config.toml
n_layer = 9
norm = "rmsnorm"
init = "normal"
init_std_up = 0.0228
MLP neurons of a small language model. Each row is named by its layer, matrix (gate and up: input weights) and neuron, and shows model dimensions 176-239. Each number is 50 + 15 x the weight over its row's rms, rounded and kept within 0 to 99. A neuron's up and down rows have the sign that makes its largest values positive.
Before each neuron's rows, "fires on" lists the tokens most often at its 100 highest values on Wikipedia text that the model never trained on. A number after a token or word is its count.

fires on: "c" 22, "t" 13, "at" 9, "it" 9, "in" 7, "s" 7
L5.gate275:56 61 71 51 61 61 59 07 39 59 53 62 40 46 38 50 50 35 52 77 49 32 55 44 29 38 69 55 54 57 15 21 06 52 32 36 76 26 30 36 47 48 46 29 46 31 62 73 59 38 29 45 51 92 26 59 51 56 57 63 42 55 38 43
L5.up275:37 47 66 65 73 54 47 46 32 66 59 43 51 50 60 64 44 57 24 71 59 23 51 48 39 69 57 58 85 60 13 36 17 50 25 28 72 19 51 62 56 37 55 25 46 00 47 50 56 64 44 49 45 51 47 32 65 34 39 73 62 49 40 44

fires on: "y" 17, "le" 13, "n" 10, "la" 5, "al" 5
L3.gate227:44 58 50 36 38 29 45 36 34 68 65 49 39 54 32 50 65 62 51 69 58 60 40 34 42 34 52 13 30 65 37 74 49 73 53 26 47 63 54 76 57 44 46 37 76 33 63 46 47 51 42 70 54 46 40 35 63 54 33 51 44 57 54 49
L3.up227:49 67 44 37 46 47 40 75 42 66 57 56 12 33 50 79 68 51 59 60 47 55 69 67 80 34 53 60 44 26 38 69 39 56 52 33 47 62 39 12 72 60 45 68 46 50 68 51 85 62 46 58 40 43 80 53 44 66 47 55 65 28 42 29

fires on: " |" 46, " site" 8, "h" 4
L3.gate49:56 73 62 30 82 51 67 29 64 57 62 58 75 54 51 54 54 52 46 51 50 50 51 35 73 46 21 19 62 65 70 54 52 40 65 66 50 58 19 60 12 42 32 69 86 42 36 46 57 66 14 54 47 30 70 48 57 55 59 47 49 55 39 69
L3.up49:52 41 60 53 33 48 66 52 81 48 64 22 65 35 60 42 56 43 28 64 60 67 67 57 59 59 34 63 32 32 54 49 49 56 38 39 79 70 19 46 33 58 72 58 85 53 41 43 47 62 28 55 59 41 67 79 20 54 74 52 47 53 40 65

fires on: "." 94, ":" 6
L5.gate660:45 62 50 51 45 32 37 78 37 56 28 80 33 47 47 31 48 43 55 31 46 27 36 54 63 50 60 64 30 61 76 26 56 81 51 59 65 47 43 35 42 44 45 66 49 88 62 85 35 66 45 32 38 29 60 52 26 25 65 50 19 34 23 41
L5.up660:56 55 69 45 56 46 78 72 23 61 33 68 50 31 84 48 61 56 27 53 35 46 71 21 50 31 45 52 66 55 64 35 28 60 73 44 37 51 59 44 33 53 52 46 63 81 33 28 58 63 25 37 56 57 54 58 47 36 40 65 16 33 36 53

fires on: " |" 78, "ica" 5, "|" 4
L3.gate434:60 57 81 08 76 41 71 28 73 69 47 26 53 22 49 58 36 60 40 28 77 49 45 39 17 72 54 29 62 64 47 56 38 71 48 40 40 79 44 46 48 45 69 41 50 34 57 28 31 72 57 78 38 36 43 37 48 52 52 69 53 35 51 57
L3.up434:46 63 72 34 56 64 83 65 50 36 56 40 72 28 43 45 42 47 42 40 46 47 48 60 48 68 33 30 55 71 43 42 37 41 56 51 47 56 32 45 26 67 55 31 75 48 88 47 62 81 68 53 45 46 22 52 52 30 34 63 38 34 31 67

fires on: " over" 25, " between" 12, " than" 10, ":" 9, " around" 8, "," 6
L5.gate452:54 52 48 50 63 17 66 14 61 53 41 42 44 36 60 35 52 66 79 38 36 26 40 55 60 19 52 54 70 41 36 67 64 56 75 65 62 74 45 62 67 35 58 42 62 60 62 25 53 59 67 54 38 46 65 50 69 49 28 71 50 38 44 55
L5.up452:51 41 77 34 50 44 71 53 60 66 39 65 35 50 66 48 38 74 53 45 91 27 48 47 46 70 32 64 63 38 55 49 90 54 49 30 70 42 48 55 37 61 20 48 28 37 52 51 46 60 54 44 60 54 45 48 66 48 48 55 44 48 52 56

fires on: "s" 46, " who" 18, " that" 15, " to" 6, "es" 4
L3.gate336:73 14 37 61 60 54 61 47 82 53 40 73 74 54 58 39 18 62 40 68 66 54 52 54 49 34 52 12 38 72 44 55 73 50 52 42 55 67 62 63 48 42 68 61 50 67 49 56 27 49 71 40 44 44 48 55 52 58 51 52 25 58 65 34
L3.up336:49 67 52 57 40 61 46 63 70 53 60 51 27 53 56 53 27 48 50 71 36 77 60 36 40 71 73 56 70 62 48 28 33 74 57 42 80 56 73 45 22 45 22 38 47 69 55 41 57 50 63 30 33 50 46 71 54 38 32 19 54 46 34 51

fires on: " |" 73, "|" 24
L3.gate699:53 57 67 64 54 54 67 59 48 43 60 54 65 69 41 61 49 51 42 73 18 85 60 53 68 57 62 38 62 73 31 39 45 39 72 62 46 74 71 20 45 54 62 28 66 47 45 52 33 83 72 64 44 27 46 47 41 52 69 69 67 42 49 54
L3.up699:55 60 64 46 37 59 58 24 45 39 42 45 65 62 52 55 68 23 38 49 29 45 60 33 66 50 45 61 32 78 46 53 35 52 56 49 35 84 39 09 32 28 59 56 43 48 32 41 42 62 62 60 47 48 55 43 57 26 54 74 55 31 41 44

fires on: ":" 49, " was" 6
L5.gate692:63 50 67 57 51 52 24 30 52 88 28 63 72 46 29 54 64 48 55 48 61 78 54 35 54 47 36 54 51 62 60 61 51 82 34 48 44 52 54 54 59 42 30 42 50 46 68 74 14 67 45 87 78 51 68 46 40 43 37 39 49 65 54 20
L5.up692:64 56 57 72 53 36 59 37 36 44 48 45 54 53 89 31 46 43 28 35 34 16 12 58 62 52 43 42 22 53 72 39 52 56 38 62 54 51 65 65 35 68 40 49 45 53 64 35 56 49 29 48 35 56 79 69 56 37 32 52 37 34 30 81

fires on: " |" 90, "4" 5
L3.gate214:84 78 37 74 47 44 56 43 72 42 32 55 28 27 75 74 54 34 15 37 55 46 70 46 55 21 45 52 71 55 56 42 79 51 62 45 58 61 60 52 44 26 47 57 69 65 55 42 43 48 52 27 31 36 66 39 73 50 50 71 42 55 60 44
L3.up214:78 54 46 56 38 71 55 53 53 63 27 59 55 82 41 22 24 52 49 42 71 64 56 44 51 99 40 57 76 39 81 52 56 34 01 43 43 35 53 39 53 59 61 66 40 30 17 59 64 51 53 38 56 49 55 55 58 44 59 64 49 58 53 74

fires on: " of" 65, " number" 8, ":" 6
L3.gate616:47 39 59 68 72 32 42 59 53 64 38 51 49 86 03 30 40 53 45 42 54 76 58 55 46 40 51 52 30 54 55 44 41 47 69 44 64 53 49 82 62 47 66 38 61 67 68 49 47 35 59 53 40 74 60 33 64 31 78 53 63 52 49 54
L3.up616:80 75 71 55 73 22 20 17 47 39 45 65 61 48 35 71 55 35 63 49 64 45 56 58 48 50 45 59 51 50 59 65 44 42 27 55 51 68 62 70 07 40 49 67 44 47 50 45 80 35 26 47 37 53 50 26 52 46 28 58 61 45 69 62

fires on: ":" 18, "ras" 12, " on" 8, " in" 6, "ti" 5, " released" 5
L3.gate720:56 60 67 68 28 36 70 43 56 32 33 28 69 25 41 60 72 59 60 53 49 28 40 46 28 52 36 84 41 66 19 67 31 67 61 71 55 50 43 63 42 46 59 31 61 47 58 45 55 51 66 47 48 33 32 29 30 59 64 38 38 82 65 61
L3.up720:59 63 51 32 47 37 64 49 62 58 09 41 57 59 61 58 58 68 51 39 47 47 29 53 83 26 59 66 46 61 45 44 74 60 61 47 34 52 65 85 34 54 51 24 67 55 51 16 58 75 39 40 70 41 34 52 30 40 15 79 54 99 64 51

fires on: "er" 20, "ac" 13, "es" 11, "ers" 11, "erc" 4, "os" 4
L3.gate200:63 26 64 37 46 45 83 18 40 83 51 55 61 40 51 44 45 56 20 69 79 58 70 49 40 25 32 72 73 79 35 52 33 36 61 68 52 37 71 34 67 80 75 54 99 33 50 54 50 48 62 64 53 42 34 79 64 37 51 50 32 72 33 58
L3.up200:58 46 69 54 36 56 75 47 58 62 48 59 22 61 41 30 56 41 31 62 76 36 55 38 38 37 65 69 42 38 37 40 32 51 48 53 82 58 45 53 56 50 56 82 67 50 60 61 34 52 43 54 44 39 52 48 36 55 43 23 49 45 40 36

fires on: "it" 28, "at" 11, "ron" 5, "i" 4, "in" 4, "du" 4
L3.gate485:61 55 50 76 66 63 43 50 32 53 54 43 27 19 30 47 51 62 42 58 57 54 57 71 43 61 59 70 56 43 56 34 29 77 47 38 56 64 46 35 46 51 61 40 59 07 43 58 80 19 49 45 38 47 46 45 28 82 38 15 54 66 60 39
L3.up485:57 46 36 31 59 41 74 43 43 55 63 51 60 43 59 85 42 65 57 52 84 49 48 54 24 36 36 14 39 33 50 59 35 46 35 40 58 40 59 73 60 27 67 64 37 24 40 65 53 29 52 44 42 36 47 35 58 59 45 46 50 62 47 60

fires on: " with" 29, " to" 15, "=" 14, " by" 9, "." 5, " and" 4
L5.gate577:44 60 52 47 59 70 60 48 57 74 27 46 64 63 70 33 42 48 50 58 52 53 70 54 58 33 54 60 40 63 51 57 41 34 44 21 68 56 48 32 44 35 36 58 57 66 25 55 40 39 38 49 48 66 63 45 57 32 38 24 69 50 43 55
L5.up577:34 51 53 61 31 63 74 37 39 56 51 45 26 75 59 43 49 16 44 40 52 66 35 87 85 29 44 34 93 68 51 50 45 53 30 50 46 64 54 60 35 61 47 55 57 50 71 48 30 49 50 48 55 52 50 42 57 39 58 43 42 63 43 80

fires on: " |" 90
L5.gate603:67 31 22 45 44 60 57 24 61 25 41 42 72 53 52 80 53 39 42 42 32 60 40 07 49 53 55 73 61 54 45 51 57 59 54 32 74 68 33 59 31 36 76 57 42 73 37 55 59 39 68 44 52 57 55 62 67 41 56 34 65 51 36 57
L5.up603:68 70 74 57 10 71 29 69 71 65 51 57 73 41 43 46 37 33 30 65 52 49 71 71 89 53 41 28 43 53 49 62 18 46 53 35 29 36 38 27 61 57 32 56 17 32 37 76 58 49 44 61 42 26 77 29 39 42 96 45 37 49 67 57

fires on: " to" 19, "y" 14, " of" 12, "t" 5, "te" 4, " not" 4
L3.gate55:43 90 55 32 51 66 45 38 55 43 67 61 54 31 32 62 55 55 65 61 66 49 51 57 71 49 34 53 23 28 81 68 46 57 53 53 51 44 53 73 44 57 50 42 35 22 55 62 59 51 48 78 32 71 71 21 60 44 50 53 58 81 32 35
L3.up55:26 62 43 44 57 56 36 63 47 39 49 56 44 60 55 57 35 35 76 72 72 52 47 57 56 32 16 66 49 63 81 55 45 37 21 63 46 41 70 55 56 59 43 37 57 72 55 42 25 44 43 87 50 84 54 54 53 29 70 69 63 47 30 27

fires on: ";" 55, ":" 16, "sc" 8, "it" 5
L3.gate614:42 41 54 63 78 58 19 59 46 27 43 39 38 80 26 96 49 25 71 59 44 53 61 44 60 26 50 65 24 42 59 30 39 46 33 33 30 55 39 70 53 22 52 47 59 44 46 28 60 53 75 54 50 48 65 23 38 51 31 51 42 27 84 43
L3.up614:59 67 84 38 63 59 38 47 38 34 54 48 43 55 52 54 59 69 38 48 63 06 78 58 69 43 26 57 48 42 52 54 37 56 73 65 60 40 27 35 42 57 40 45 16 35 47 41 66 55 52 59 74 60 30 63 51 52 55 45 38 43 64 95

fires on: " to" 15, " went" 14, " from" 13, "s" 12, "ed" 5
L5.gate68:35 46 63 58 59 45 70 33 69 55 46 88 53 42 29 55 55 57 59 30 74 43 34 48 38 61 61 77 49 42 45 56 30 50 35 63 54 45 85 75 37 46 62 61 56 64 83 66 42 48 53 64 25 65 36 74 41 56 51 46 53 51 27 34
L5.up68:51 50 39 53 45 43 36 41 54 75 62 34 52 58 45 77 42 40 49 99 66 94 37 18 54 35 63 36 70 69 90 46 62 51 41 54 42 24 58 42 48 41 47 29 66 41 43 47 75 30 16 37 56 19 58 61 71 56 53 49 44 43 39 69

fires on: " |" 50, " –" 13, " Role" 4
L5.gate90:56 32 67 44 58 44 38 64 48 76 50 36 26 57 41 46 30 39 55 44 51 10 39 59 54 72 42 47 41 71 37 53 46 71 44 27 31 41 60 77 59 51 60 34 29 43 41 54 55 58 56 54 47 39 38 55 00 50 64 43 45 47 42 70
L5.up90:32 61 76 50 55 54 18 88 62 36 36 27 43 22 64 40 54 46 50 42 46 26 54 57 51 57 46 62 38 65 61 51 44 33 76 43 40 51 67 84 51 70 60 36 46 58 48 30 60 49 74 55 42 37 58 49 75 45 30 48 43 16 80 18

fires on: "er" 45, "ed" 9, "b" 8, "us" 5, "ab" 4, " |" 4
L3.gate1:31 45 47 58 69 65 82 47 83 85 87 62 78 44 55 33 51 55 42 43 57 56 41 53 57 50 42 34 53 57 35 45 51 58 49 56 63 51 47 34 53 49 33 61 70 42 63 43 61 77 51 91 55 63 23 42 55 64 52 33 42 68 45 39
L3.up1:58 77 46 60 59 22 46 65 37 55 42 62 70 55 71 07 56 59 45 62 40 55 54 61 40 27 77 71 42 42 28 38 71 38 56 45 58 44 46 68 58 61 35 63 49 37 38 35 38 60 40 71 38 58 62 82 72 50 45 48 17 25 37 73

fires on: "," 21, " by" 13, " which" 10, " of" 9, ":" 9
L3.gate465:65 60 47 47 60 64 46 10 47 55 56 63 59 22 43 41 55 61 64 12 69 57 51 66 29 44 51 57 36 40 66 44 33 32 65 35 43 57 39 59 44 38 75 74 51 50 47 35 42 49 44 33 68 51 48 44 19 29 77 60 34 53 54 60
L3.up465:65 51 47 34 40 68 57 50 53 70 58 60 30 04 46 64 47 18 56 50 81 43 28 50 39 31 60 36 55 54 67 61 29 27 71 40 41 40 30 52 30 31 59 59 50 22 33 52 65 52 48 31 50 57 59 57 52 50 39 39 51 48 31 59

fires on: ":" 34, "}" 14, ")" 8, "-" 4
L5.gate503:44 76 56 58 47 49 44 45 62 44 53 34 77 32 35 46 57 38 55 43 76 68 71 56 50 36 43 53 28 18 27 59 43 51 14 68 33 58 55 30 39 27 74 38 38 55 29 38 42 91 86 52 71 58 54 43 36 59 62 61 18 56 49 41
L5.up503:54 67 60 56 43 37 57 13 18 55 56 52 88 51 30 43 70 46 48 31 48 49 54 58 53 76 54 53 32 44 29 45 44 33 43 70 32 33 38 33 40 55 49 37 66 36 57 63 35 58 15 56 39 54 66 60 34 56 43 38 26 54 42 43

fires on: " |" 95
L3.gate140:58 74 41 50 54 60 71 30 59 64 42 71 68 56 52 54 41 45 66 47 55 61 57 35 60 47 42 47 51 67 52 72 36 51 32 56 84 68 56 47 79 51 84 58 43 18 56 72 64 62 31 48 51 58 67 51 34 47 64 39 48 27 74 62
L3.up140:51 66 45 39 46 42 50 49 86 35 41 53 76 60 57 78 38 47 44 53 71 38 48 56 42 34 44 37 46 64 71 57 45 45 56 54 40 62 25 34 73 47 53 31 24 42 35 47 63 44 56 40 62 34 70 41 59 38 52 79 62 52 48 50

fires on: " Ga" 19, " Po" 19, " po" 16, " bu" 5
L3.gate779:46 66 44 68 67 43 57 63 46 45 58 77 70 44 37 58 36 42 64 46 40 63 33 51 32 75 83 46 57 69 38 49 50 89 44 40 53 68 42 50 61 49 08 43 28 38 45 53 67 53 49 39 32 55 45 48 64 39 40 44 43 71 41 38
L3.up779:59 62 74 48 31 69 52 50 34 73 43 67 44 76 60 49 34 37 51 38 51 59 63 40 57 65 53 63 56 36 61 36 37 33 71 30 39 62 66 72 67 57 10 64 59 54 32 62 42 31 36 51 31 34 53 52 36 61 54 71 35 20 60 59

fires on: "er" 20, "ing" 15, "est" 10, "m" 6, "-" 4
L3.gate443:41 46 41 30 36 71 33 66 47 63 61 42 70 57 70 45 66 57 44 59 58 62 87 47 39 46 56 32 58 48 73 27 19 53 30 54 56 44 40 60 37 37 29 39 56 36 48 50 76 36 72 52 26 81 57 31 35 30 47 33 44 66 62 41
L3.up443:47 59 60 65 41 56 31 44 27 47 49 60 31 62 72 60 40 28 39 44 67 18 56 33 53 40 21 38 44 35 39 53 42 42 58 56 95 50 55 41 54 45 33 52 52 50 38 51 33 56 40 37 36 56 33 66 49 21 58 43 47 85 25 51

fires on: " under" 20, " for" 13, " by" 12, " in" 10, " during" 8, " after" 7
L3.gate728:47 51 52 75 32 62 33 39 65 56 61 40 58 47 66 41 41 52 91 66 42 58 69 43 70 45 44 40 59 65 67 61 67 39 41 30 34 34 25 60 61 26 59 35 59 23 58 34 62 52 70 41 47 64 41 68 33 44 35 39 54 45 62 47
L3.up728:52 43 44 51 36 82 32 43 65 61 35 49 64 34 70 48 33 78 26 57 52 23 46 66 52 34 43 63 55 57 66 62 40 46 63 47 37 56 44 66 62 62 37 59 35 63 59 41 52 53 52 56 43 53 71 32 48 52 29 56 61 75 64 69

fires on: "-" 45, " came" 7, "log" 5, " starting" 5, " began" 4
L3.gate148:52 44 87 59 66 53 39 51 60 53 23 52 59 54 56 59 43 66 53 43 50 66 37 66 44 42 47 66 43 55 44 43 47 58 53 73 44 61 66 35 37 40 21 40 67 29 31 29 66 44 24 60 64 68 22 46 42 41 57 61 32 32 61 56
L3.up148:65 51 52 62 40 44 52 43 74 53 30 63 55 69 36 53 77 59 42 70 51 55 59 68 37 46 54 59 61 66 46 68 23 56 69 46 47 81 26 18 23 45 39 75 59 57 26 49 54 49 35 25 25 25 45 38 00 61 29 40 54 37 45 42

fires on: " following" 16, " the" 11, " that" 10, "–" 9, " to" 8, " same" 7
L5.gate171:53 51 64 60 40 43 66 47 74 21 28 46 59 64 33 69 47 58 48 40 56 45 46 30 63 51 56 52 37 45 41 51 48 49 61 34 62 49 61 54 52 41 58 50 50 70 61 41 15 46 43 72 58 26 58 46 73 52 59 62 30 71 76 59
L5.up171:20 39 77 35 52 51 29 58 59 43 13 58 65 61 45 57 37 78 41 47 15 45 38 23 57 87 67 47 66 75 65 24 61 46 88 28 56 62 59 49 64 43 46 70 65 62 38 41 20 40 45 75 28 55 59 41 72 46 72 40 60 54 63 53

fires on: " and" 24, " of" 22, " a" 11, " as" 10, "," 9, "/" 8
L5.gate296:39 54 50 49 83 48 68 44 54 84 65 53 40 44 16 64 50 43 35 47 61 63 52 42 64 55 48 26 25 64 59 49 45 55 70 43 48 56 70 33 38 54 55 65 48 34 83 22 65 21 66 37 67 53 50 57 48 56 37 18 56 36 77 47
L5.up296:58 24 47 48 69 40 45 42 29 76 52 47 51 35 61 35 62 14 42 61 32 48 40 19 23 38 64 46 46 37 56 55 55 34 48 71 58 50 45 83 35 41 52 50 74 44 90 54 44 49 58 60 55 70 88 77 64 64 32 23 77 04 49 66

fires on: " |" 73, "|" 15, ";" 12
L3.gate484:53 83 66 59 59 55 46 42 57 57 50 32 59 39 69 26 13 45 31 59 68 70 42 33 23 29 56 40 39 44 73 43 38 44 69 43 39 65 38 64 59 72 59 51 57 38 33 66 65 62 55 51 41 29 55 35 61 32 61 46 72 44 31 54
L3.up484:72 66 58 38 44 43 47 45 79 41 61 36 49 54 39 33 72 59 72 53 70 71 31 52 49 67 43 44 77 55 46 72 54 64 51 51 37 45 54 54 79 67 61 47 51 39 52 47 59 42 37 48 44 46 52 47 45 44 62 63 64 70 46 53

fires on: " |" 86, ";" 7
L3.gate799:58 46 12 55 22 45 48 69 76 77 46 60 78 65 62 60 69 23 50 60 32 38 25 58 26 46 66 47 57 62 70 74 58 55 45 41 85 53 50 31 24 46 62 39 43 31 66 49 67 43 74 47 48 52 46 55 72 67 64 49 27 23 61 70
L3.up799:53 64 39 48 70 49 61 28 45 52 40 20 55 39 50 40 39 37 45 45 34 65 33 62 63 34 55 36 51 56 25 52 46 66 42 67 47 58 39 42 52 37 54 54 57 40 49 54 40 42 36 50 27 64 70 49 53 32 46 61 21 46 60 40

fires on: " exc" 15, " well" 13, "ca" 8, "ter" 8, "t" 6, "re" 6
L3.gate780:49 54 27 53 37 64 44 36 60 63 47 49 85 43 18 61 55 77 40 38 40 16 41 31 37 21 47 56 33 11 35 51 58 52 48 61 32 57 80 42 49 30 42 38 30 48 65 67 70 60 53 57 23 48 37 71 63 41 42 55 47 58 42 39
L3.up780:55 38 48 48 16 55 39 34 60 30 72 55 42 47 60 51 69 49 50 29 43 51 53 66 36 29 74 36 14 44 32 69 56 48 47 38 54 48 39 59 14 51 81 10 60 25 58 53 41 56 38 36 49 53 39 47 82 36 74 56 56 47 42 43

fires on: "." 61, " 185" 5
L5.gate487:62 70 63 36 17 59 59 63 41 19 52 88 52 50 49 26 60 34 37 51 94 48 56 56 59 32 60 59 69 46 34 44 69 52 55 56 50 32 21 69 51 37 44 52 26 70 48 60 76 39 29 49 61 53 54 43 35 68 57 22 19 43 36 54
L5.up487:32 57 46 50 36 50 55 70 33 42 45 45 35 54 43 53 64 49 39 70 86 46 51 54 63 44 18 14 67 28 54 50 57 68 36 37 66 68 47 39 31 30 61 39 84 58 58 50 66 33 75 40 61 51 47 40 59 48 51 49 21 35 25 53

fires on: " ne" 24, " Ne" 17, "ly" 8, "Ne" 7, "vi" 5
L5.gate573:55 38 37 61 32 58 66 42 36 67 50 44 73 67 43 78 73 73 23 67 79 32 31 55 40 41 74 62 42 51 48 62 63 40 32 57 48 55 56 49 52 59 66 55 99 68 40 42 47 43 94 45 78 43 35 50 51 60 66 85 64 57 39 25
L5.up573:63 56 65 41 41 32 44 36 55 48 60 20 21 35 59 52 49 47 43 69 64 36 08 29 66 41 81 55 83 55 63 46 70 60 50 77 47 25 48 28 45 58 72 62 84 73 50 38 76 30 76 33 70 47 37 30 47 51 43 59 68 47 38 48

fires on: "ra" 28, "ara" 5, "mu" 5, "ras" 4, "ris" 4, "ana" 4
L3.gate532:37 78 48 46 72 37 66 39 66 61 49 62 47 69 57 47 48 77 43 40 55 50 50 66 54 42 33 28 52 51 47 64 52 31 24 50 48 28 43 57 42 64 45 60 47 34 75 30 25 30 60 50 37 67 31 45 27 43 19 66 31 57 39 72
L3.up532:45 24 36 58 61 22 42 43 32 38 64 82 69 52 48 53 54 54 39 27 42 58 13 67 31 50 43 50 51 51 30 68 24 61 30 44 68 52 39 80 99 55 71 65 20 35 25 57 59 35 45 69 37 81 58 31 53 64 53 23 29 52 33 36

fires on: "D" 43, " ind" 12, " red" 10, "ss" 5, " und" 4, " Red" 4
L5.gate214:58 50 52 72 76 42 44 66 60 41 46 53 68 28 52 32 37 53 68 40 64 64 39 25 59 28 41 43 79 51 28 49 58 56 57 44 66 51 36 20 49 45 36 23 40 64 51 52 43 41 24 45 84 44 46 60 33 58 37 51 56 75 59 82
L5.up214:29 43 56 43 61 43 42 50 45 58 45 65 48 60 51 28 59 43 35 30 47 45 69 32 50 67 39 51 57 38 60 28 25 41 69 48 61 33 26 58 34 28 82 53 60 67 39 47 56 35 27 61 69 19 44 39 50 47 50 63 38 66 46 04

fires on: ";" 83, " with" 13
L3.gate791:50 32 40 63 60 54 39 69 39 35 34 62 47 35 46 64 62 56 74 50 86 23 66 59 40 21 39 40 22 52 77 42 37 48 37 42 29 33 33 33 81 70 21 29 50 51 66 34 40 51 69 59 45 32 69 36 47 42 28 46 65 37 88 86
L3.up791:46 35 65 56 76 66 60 77 30 23 36 77 70 57 40 66 41 53 21 24 76 47 63 47 37 61 52 30 39 55 61 42 48 66 56 39 45 37 44 75 73 47 53 60 39 42 77 40 32 38 46 55 59 47 48 16 27 19 62 73 52 62 52 60

fires on: "a" 23, "o" 10, "r" 5, "l" 5, "ne" 4, "e" 4
L5.gate596:71 42 30 66 73 65 44 31 55 44 73 43 46 49 47 61 44 45 35 52 44 55 58 82 55 75 67 79 58 57 43 67 34 37 46 54 49 58 22 26 35 71 62 68 56 48 69 62 46 54 50 30 39 38 34 56 74 70 45 43 48 34 41 32
L5.up596:50 70 58 31 57 38 65 24 53 79 63 39 38 49 57 61 66 69 46 69 29 39 58 37 43 74 61 50 89 44 36 54 35 68 43 32 36 49 43 64 49 42 71 62 38 60 50 56 63 35 51 48 57 79 44 68 52 55 40 81 63 34 40 61

fires on: " main" 21, "est" 12, " common" 9, "du" 6, " major" 6
L3.gate94:21 52 66 52 60 62 41 35 36 65 39 42 39 37 57 55 56 78 52 30 71 38 36 68 44 50 58 42 35 64 79 54 71 47 35 36 32 43 45 35 57 39 45 63 29 60 61 55 50 69 39 41 62 38 54 56 54 47 51 67 54 50 42 55
L3.up94:60 45 54 41 76 58 62 57 55 53 45 37 42 28 37 43 42 41 62 28 33 58 40 65 40 60 64 24 53 66 28 51 48 75 32 11 72 57 30 42 65 59 61 71 78 58 38 17 47 59 43 35 27 54 28 50 29 56 56 40 59 34 72 62

fires on: " long" 20, " short" 10, " free" 10, "ver" 7, " Short" 6
L3.gate165:40 44 38 43 64 31 57 42 56 78 57 44 26 23 37 68 39 54 62 30 26 41 58 28 65 38 45 37 63 55 62 48 62 51 51 63 58 48 54 73 82 37 44 44 49 51 50 42 48 40 55 55 58 61 29 34 83 49 53 49 62 61 58 62
L3.up165:39 67 49 68 27 53 41 28 41 52 63 74 84 72 38 58 36 36 58 15 44 68 82 70 58 61 54 52 63 44 71 45 27 31 44 53 41 27 38 45 55 49 44 56 63 40 65 51 49 51 68 64 34 61 35 73 65 53 53 46 36 35 64 39

fires on: ":" 99
L3.gate642:39 57 45 77 73 70 48 46 46 36 31 59 51 46 52 62 55 97 34 31 44 49 52 37 42 36 51 37 39 34 57 48 36 75 75 41 60 70 40 74 40 76 34 57 36 55 68 24 49 76 54 50 61 40 56 15 59 70 47 49 40 55 34 56
L3.up642:66 22 48 67 41 35 52 46 56 42 47 76 35 33 61 49 60 66 51 42 70 53 48 59 56 42 41 48 23 48 49 62 53 37 65 50 49 46 37 84 21 57 52 36 28 66 40 39 51 37 57 49 45 37 44 64 47 62 66 55 28 28 60 49

fires on: " Go" 16, " Fo" 14, " go" 14, "go" 11, "fo" 8, " fo" 8
L5.gate764:29 40 43 58 69 69 34 41 45 54 72 29 45 43 40 51 63 75 71 46 49 50 35 67 35 61 68 32 58 58 79 63 67 33 49 37 33 34 92 68 31 53 65 59 60 49 52 41 46 32 73 38 41 52 64 71 69 71 61 61 41 54 61 54
L5.up764:47 55 38 66 32 77 44 38 42 63 52 39 53 66 50 54 65 55 50 71 46 55 53 32 30 56 75 75 55 34 69 59 52 71 45 53 27 39 59 65 25 66 40 53 39 61 61 51 33 43 79 72 35 51 45 34 50 44 86 68 54 37 58 72

fires on: "t" 13, "ls" 12, "y" 10, "ce" 7, "ink" 6, "et" 6
L3.gate441:60 55 61 41 59 40 40 37 52 46 85 74 58 42 42 52 36 45 47 55 64 45 31 52 51 57 40 39 39 74 36 41 59 34 51 59 43 44 71 28 33 53 65 76 30 44 54 37 43 31 43 75 52 49 46 38 72 53 58 40 34 74 48 57
L3.up441:38 69 19 47 32 54 75 59 51 60 47 70 61 51 41 18 40 64 58 60 52 33 49 52 33 53 42 51 58 60 47 70 27 70 39 68 41 54 46 73 46 52 52 47 44 23 50 64 43 55 66 54 71 64 32 34 47 55 47 44 44 67 48 33

fires on: "-" 21, "e" 10, "a" 7, " van" 5, " e" 5, "dy" 5
L3.gate397:65 54 64 22 65 56 54 47 30 65 56 46 51 34 58 49 52 53 65 68 26 46 71 63 60 38 55 21 32 30 58 53 37 28 62 53 40 44 68 55 58 35 54 55 47 37 15 35 67 34 43 13 34 43 56 49 72 64 52 40 61 59 23 49
L3.up397:42 56 54 66 42 57 58 30 69 66 37 47 36 27 49 64 39 30 34 52 24 30 52 32 55 67 72 41 31 43 46 48 56 28 59 46 40 55 62 66 32 29 57 61 32 75 27 40 49 55 41 25 33 48 95 57 75 68 44 94 63 34 47 56